Weights of a small transformer language model.
Size: width 224, 14 heads of 32, vocabulary 5945, 12.3M parameters.
Architecture: LayerNorm before each block, no biases in attention or MLP, untied embeddings, attention and MLP in parallel.
Training: a variant of Adam for these matrices, 742M tokens, 5664 steps.
MLP neurons of a small language model. Each row is named by its layer, matrix (up: input weights) and neuron, and shows model dimensions 16-143. Each number is 500 + 25 x the weight over its row's rms, rounded and kept within 0 to 999. Numbers have three digits each.
After each neuron's rows, "fires in" lists the words (lower case) most often at its 100 highest values on Wikipedia text that the model never trained on.

L7.up382:487473506511476509511538468495522523516488501462451496496500538520524514477479488509502507528493505516471478460484515478496509428480503509540501465484524493495518503487470505484485556507526520525483484512496538518508484500516536479524463508528493524509497485499527457527531509520518499427495511518467501488529526496497496521490517508514484468552518489526475470501521493517497455495453
fires in: "by", "himself", "of", "which", "him", "nonpartisan"

L5.up609:537551475510503501495470482455479464495503508517501500487527527537439461459504512498440496487453488504515503496511448494509483502536438526510519538494528496503538490496502491487479502528469518525514491477496522498525513489529485502491501482532487513528529508478459471502528479449498470514472490521474511528476514500504492494503506525514558472529513501481502508546497467491519490489505
fires in: "to"

L4.up249:508455486501511507475479493504524470480463503480488496466530500521469488482497494516509499571516517479552515512518487505496527496494487492492504546491485493514520555483548522540518504485445524509485473505437502452513505507475507510511496527451452531521482530539534503473505499515559480488490505477505502518515475550508473497480493503508507491548512503515536507506503529520490497524505
fires in: "other", "very", "most", "only", "others"

L7.up237:524470477510507520487500477505476514522519520448479473478512531517472499498517494517433524486552487523486484519516522476504510467510518487519512512456479485496511512495475531506544460507512423511521516485494500506492470506505517466443495451474458472499537523508450506463531500493519484494545478485474512471493517485503514449521490534542516450489514519571475481495547526501499521507520
fires in: "that", "which", "court", "ctcp", "it"

L5.up541:541519487492487527451521549495471472481466508471536498474469518491491527483494504554468501499502492500524495508556489420494424442494456526505516560496504526478523500469516496521498517511515523487494428550530534522532495496497499498472491504538494490517472476516512511472503526505479471431503481516502514483511532533518484493485505481491478529496466483518514473543489479520517535519511
fires in: "s", "its", "the", "their", "his"

L3.up766:489533494534517484464493507500530496491511543484468531522501460504521525503478468479509515487486501517488455553507477471517508556453504508539461476545525507502481466517507536522508486489498516506448501481507503454517456486474484491488520512439521480482478484534504501510542479511542505468472534554502484501512477484454566487516494466487519483498490538519517501520478504442469519493479
fires in: "there", "re", "covet", "therefore", "expansion"

L4.up322:525539490502552539444528536563469477483462522495491538482459488497477523470525479472477495589517527517469492518539447471474480503498515487488527523503529480507505518474470526506454531499506487468482500488479492514531474487489516503511478498507485476564480486514525456520513509475503474491476498463503497465516513531509531502504482502512521451536493528531511459489515561495526471500513
fires in: "two", "both", "three", "one", "thirty", "late"

L4.up883:490500453477525538487500466505521458474478542484515551444504504485527457497502503477520516520504525487481499506519522513500487431485470496503492478481532470516530504488484512529501523502504515536531517462501580519496479549538514482471516517504466524488441513525481511504508511463522495523511537541467475521495480516519512478510510511464518487505490505555501524463468504461507477512471
fires in: "to", "rehabilitation"

L3.up317:504558521458596527522509471463551488473502511471472499471538517484494529507497514520482468493494511457496454476507508462512494511467502519469517505554517520551532495534484525536512462489494482554496497489474492471489530519514532492488514504465496475465489512522514490521511485501483466496539489536521466489502530480516507529481512505497481493526535475453477503505545548479508514523496
fires in: "series", "species", "data", "personal", "album", "pieces"

L7.up415:496507491486557529447461478496479499456476511499505512486491515535496497500513520505538512499519524507517510517518462506478460479496504488523517496509491520535495566487490514514483457482510493483467477500494512479509492503524423447498529464521482477521471499510510500548498446476570475494530520525475517509510506512492490515510510480490483467531507494557509526469473548509505526531493
fires in: "both", "of", "state", "between", "among", "early"

L3.up462:505510478507526519499491466546517494441477493488571479510478499526460505513502438547531464539507488468489551500511478486444479522510482521501523487525492507482465526493520550561480488531484497502486456501488517525556491484532488495472477478472493566482512487499527484468477488483547482468481522524471480558508494495510476497502526455465481520529490506490470509509540475463498519529486
fires in: "other", "others", "unanimous", "recognized"

L5.up452:470512470531503527484544512484528498481533491470491463483570533511443469506508493499486456471504486517473532478552530466440490518494469497510532493469545489529467518482478532537499453503490489513486545488509501513477529512505492505523471479517514528535523504471522517486550493495504482486521475517457511493503456545507472480502448492516509434536511517486512483471511521468490498519488
fires in: "that", "which", "well", "to", "commonly", "part"

L4.up132:514501512507519518456528504545424510486506514509511512480482463528500465484481496496523479542486465532519535460537459477552501497513432533445533507515514522530505538507485507518520451525495491469509534531506493512510499476520494518524484527513513524533491509540514500488497482519498504474529516477496512526519443529521520500491466471472487537507461479534495514532488510496528520494503
fires in: "it", "which", "rather", "armed"

L4.up366:522481481476533518529507472499518504483500445450510507520467526514499511485463481495483502478522536534522449538510468478468508509519496501552498529504491473524475482507518518487513559501508474512531469537518486557516541486438494474471476496518480557489493518523507477519529512501502494489490515522500503511506496499525461557524511458478509498483476461527531445550499499489511489519481
fires in: "would", "did", "will", "here"

L3.up471:537514487506488451492487462511520468471463496515526531480476503513476484467524484488477505495492492517550509492548515480498484494470500513482523513455494459514475525481495533521461475522498532462506455479497550517492475468486460513480518457508493516508503518486479501536487495518517516491495543517477490547498501597503520506521512496504519494506475501565489503468492494482537482516498
fires in: "of", "to"

L7.up256:507514495504539513489476492448525475493452506508546494479542517481480538539487508508472444517431524506512458509480489522430505486457474547487464472525467535523478532490500510490505542472529440494502498494528528451522488491471521495506493473484506480514474471509502497498502512505516516455501512545479488551481512527491511479512537504480523494507505529482471453522458523460510490497440
fires in: "his", "career", "from", "signed", "biography"

L7.up373:519542468490508504490493498505514474470503515492505476446548478506538482478454470496531505495506546501509471494529504449485515475492490520483525517508556498500519520493499492508500525442512523522483522523522523491497470481471476485503546538492501504522511519520461501514513504479509531530522538489514498533490474518439443517501526481508469493499482526517502501507479494497524509498512
fires in: "one", "each", "this", "as", "university"

L7.up714:507510485452541532486512523499494546501512474472489540506511493540508473493508493472484493521529541484482496494518491506500487504515501504523523469525474472500530488493492527482455506575525454477520490536511512522473462496480462473516553500528504510537477503514514497504499490499509466514515567529518443564512486503471506518510497494486484520526455453498503497514485486486513520474465
fires in: "the", "in", "from", "to"

L7.up292:463515520506502488507478532460463450483529544530485504547513486512482532491513442456511490512487509489545482539533490513514495468458463521543507464495522495467532475516504510479523491552516454506524498520553516509530463540508543532523483474483470501468465525485476492504531509504499499492462453504503507496496523510533493476459493492448497522523459504528520541475526466503504480493476
fires in: "to", "cannot", "had"

L7.up235:512536499502531499491485518512510523489531524468474515544519486528481479493577450483465511519517491473492502528489493468524483483519487513518517523464524512479510466497523512511491490500480519526521506508468527497506483510516474497514514495477492486559479562514489472530530472500508471527559499503478483468475505559507500481505502526501504529532494496559470512535511518478517553463507
fires in: "to", "that"

L2.up700:529535438468520496501463529495507502482476519491475476507533529488502488521513479492498498523506558543486511476481496486492499503500517512520471482537523480538538524473475467482506547481522523487483506510531541452476514487551478484472518510477459527488495482510485468492551499479527447489480566518501519505533444540492503504521489462492500493532493497518495549505498498517493486497462
fires in: "there", "therefore", "hall"

L7.up568:524479509491537483522511532534494490498498530477543524474495509564497550524491517510469486502504543486473493528484439485498494514500495488511518500482475484491437506474499532505480501487476512469536503483555509536512474541488506481468527532493469454509494478550510518539515494518506505472466533486486499490546532485492528512469524471493493489494478489507499476515449487466493504504494
fires in: "its", "a", "s"

L3.up662:535525506495499518481462496487476464457484494491489510484469493485468487495533430527431516516509502535553503510518514457492461513483525464508517521470489449496492485485466511523510498498482499484505525497532495536505475485531505513470492479518511485568514517541497520507532472471528456463492491521474571516496506511509451484515491500534520462498507510500506531541463486490506508495507
fires in: "to"

L5.up342:501488508467466522532499528541521510506475481501485492486477548509522519499501505488542514509511539510497492519499502455524494516539530526487527519518484494473495483511525495492518478502472479507506503468496486495483515519499529510476520520514483517463491459508483462551557495530515508504530500495515491513519562484509477517499515483460523456493475489489529460545485523468504531528486
fires in: "in", "during", "according", "as", "a"

L3.up741:564523497523497490513544480517474522503460509478459533458518507508440534520491487538483520509528487502496488517529471481496508501437511522521492490496492442529505514493508538503500469502533443513499480496510485468529467523557469463529473522510476527503471497518504462522535507474537508454452517513497503506513514532511505485525493468499535459509480526520489494533487491491528484522483
fires in: "two", "three", "four", "thirty", "five", "six"

L5.up255:493505468508506560465527502517462515477473529453500490486505487564526491478481500465462504501480514501473494474542502506480527507492534528503507535481457473510490507524486501519504514497456457506460496527496489570514493463546521488520465504484508524542465489503521517514501488471534490534473517476508459528511512498500486506519504463486508483454497507477530491546527518505517521476468
fires in: "it", "film", "of", "most", "which", "habitat"

L7.up725:519519490521530525494491478505509519487489503515498488472503526539480536510461525518470506516484510484471476518519493494513450506486516541468480481447492439499452516510461512480489501496487484419487473496523495546539488461505493448536509471518485513495460487519557506511529503487531465521540510504518463518514540505520461516513481465446531509497517513536502493495491542482516503486510
fires in: "from", "is", "a", "on", "between"

L3.up421:555505477477519481451490494476421470488493483522569510484469451465507502499532447486494478508489520540533544543514529506475497500483510497510485499533525482540495532456513497512492535513474532467513475525511509513486472464473499501495535461488493498490496530470491525496483463492501475510491522504511493506530508517507488489483539485470501496472510546532484489522485461477538454500509
fires in: "of", "to"

L2.up519:529495480467534540522478474488509489494496424485540511496485512479528534482535497505487493517505532495499491485522497503473537532482425503523502474521486456542490500472463519559461457481478490463496526512481491547522511489515489512476489510509494502504510490540526462483479495473472499501510527504520489497521504506502517489466508484529531469514457546471496481504474471504486478553512
fires in: "united", "west", "near", "south", "nearly"

L5.up739:505505511473541540494488491520492544508482524484479512453507502553511495519485490472502477493498501499544443503504536512525485488500508530508480480507481470511503509492465546493496533505436510496471507496547551486496474481529507477506471512490495512483512487503471522510539482475515464499488475508491488480529476508501472507525488486483520519537497495537470489521480520495525492481452
fires in: "with", "he", "his", "she", "serves"

L5.up346:490525488493472496517517459503494553517475538505528486488519499488536493493481531546531490494466515467516510498525462457482475496485494541469512544531497503487477517510495479528494517468525520522480454495480493526505495503516488449479493491457463480492504569462500469572500507488487512473531521523510514564478476481493519508538500449505505489492498529484515491519468534525498436470514
fires in: "as"

L7.up75:467482492527538514494463480486519487477477480486496531494461541537485547482467503507483514521495509527494475507466524537506441515507499504475499505539492456517496522464568481517491463503551511472494486496493488464524513509511501504520515512534490504502498520480524509504509491501514473497447497515496489492501518519533530489525513481522468465468460546461515512526485483495488504480513
fires in: "at", "from"

L5.up766:514503497481553515515513446504479508483445477514533485489547481524453519507496477466499484526481521514492444519507495491461526506495504562483497489524532478514496482464487501501484501546513519486506449530496476516515470465505522489477511518524496547504471497524516516516538459472513483492524541527509433454508507555520528481502505481535490538490504533497482479517467507502481514480502
fires in: "the", "in", "one", "people", "87"

L3.up189:523491538482518499466493451531506522496496532493505494538516485469525487437485455511449519536516594485487484495529497501534475480470466502523546523448492507503464501519519497526489498502515458498494497519551465531491435530475505493469501489509487528524506517494508493515537504496495456524500484506488470454516558508493487483461484507474479536501519534483476513509503514468488535488453
fires in: "as", "to", "ching", "ring", "spring"

L4.up75:491517481511490489507498542486463525515475505525562485481496461476503509510541506514541527533481486483513483520510512520498474484475468503528488552491543512523478521498502540467502482509515473502498483517543509621472521488518487500469491478504462482490484497493511482523507485473516448501511513483484475533523528505503464486489517442459501480458510519522509518506514528454504537501521
fires in: "as", "and", "chandrasonic", "candi", "pandit", "who"

L7.up138:493466482514489520485526460494492500516499505498498534515498514479460496458512463503530527531491517506497563488522537467449472535496500525479473477478552505511498506479513518520475475534514474479517434514489484525493486494495457496473545504502518477504495497472493495470503526525493424527502551509498492478522462544546456499533552478500524506522492481517477470492488502486462469496490
fires in: "of", "the", "in", "to"

L2.up311:547506476489496493467532534525516485492508506510494476536529480505485466499482456460553541503517514495498510476510499489435462514456503513490503520465506457502455504469523483504514526491482499508507497495503542479509484488480503454471486489484439529488485484495473465531546471493480512512517497521505533493505499512534495495479534468470454496508485492492493534494470491465504470516461
fires in: "to", "with", "by", "inhabitants", "after"

L5.up573:548539495490511508472511495508528510487486458481567527494496531495489495508500457526493466485520487500570496509487533481496510483477503520497540506476510500489470487490520492521527523477507497494511459480487481497547499495512507456488517540536490491456505492506518510510480534458473472491548555501529545505504492492557517460528476482500461522452480480544486488489501475508544550471490
fires in: "will", "would", "can", "to", "could", "from"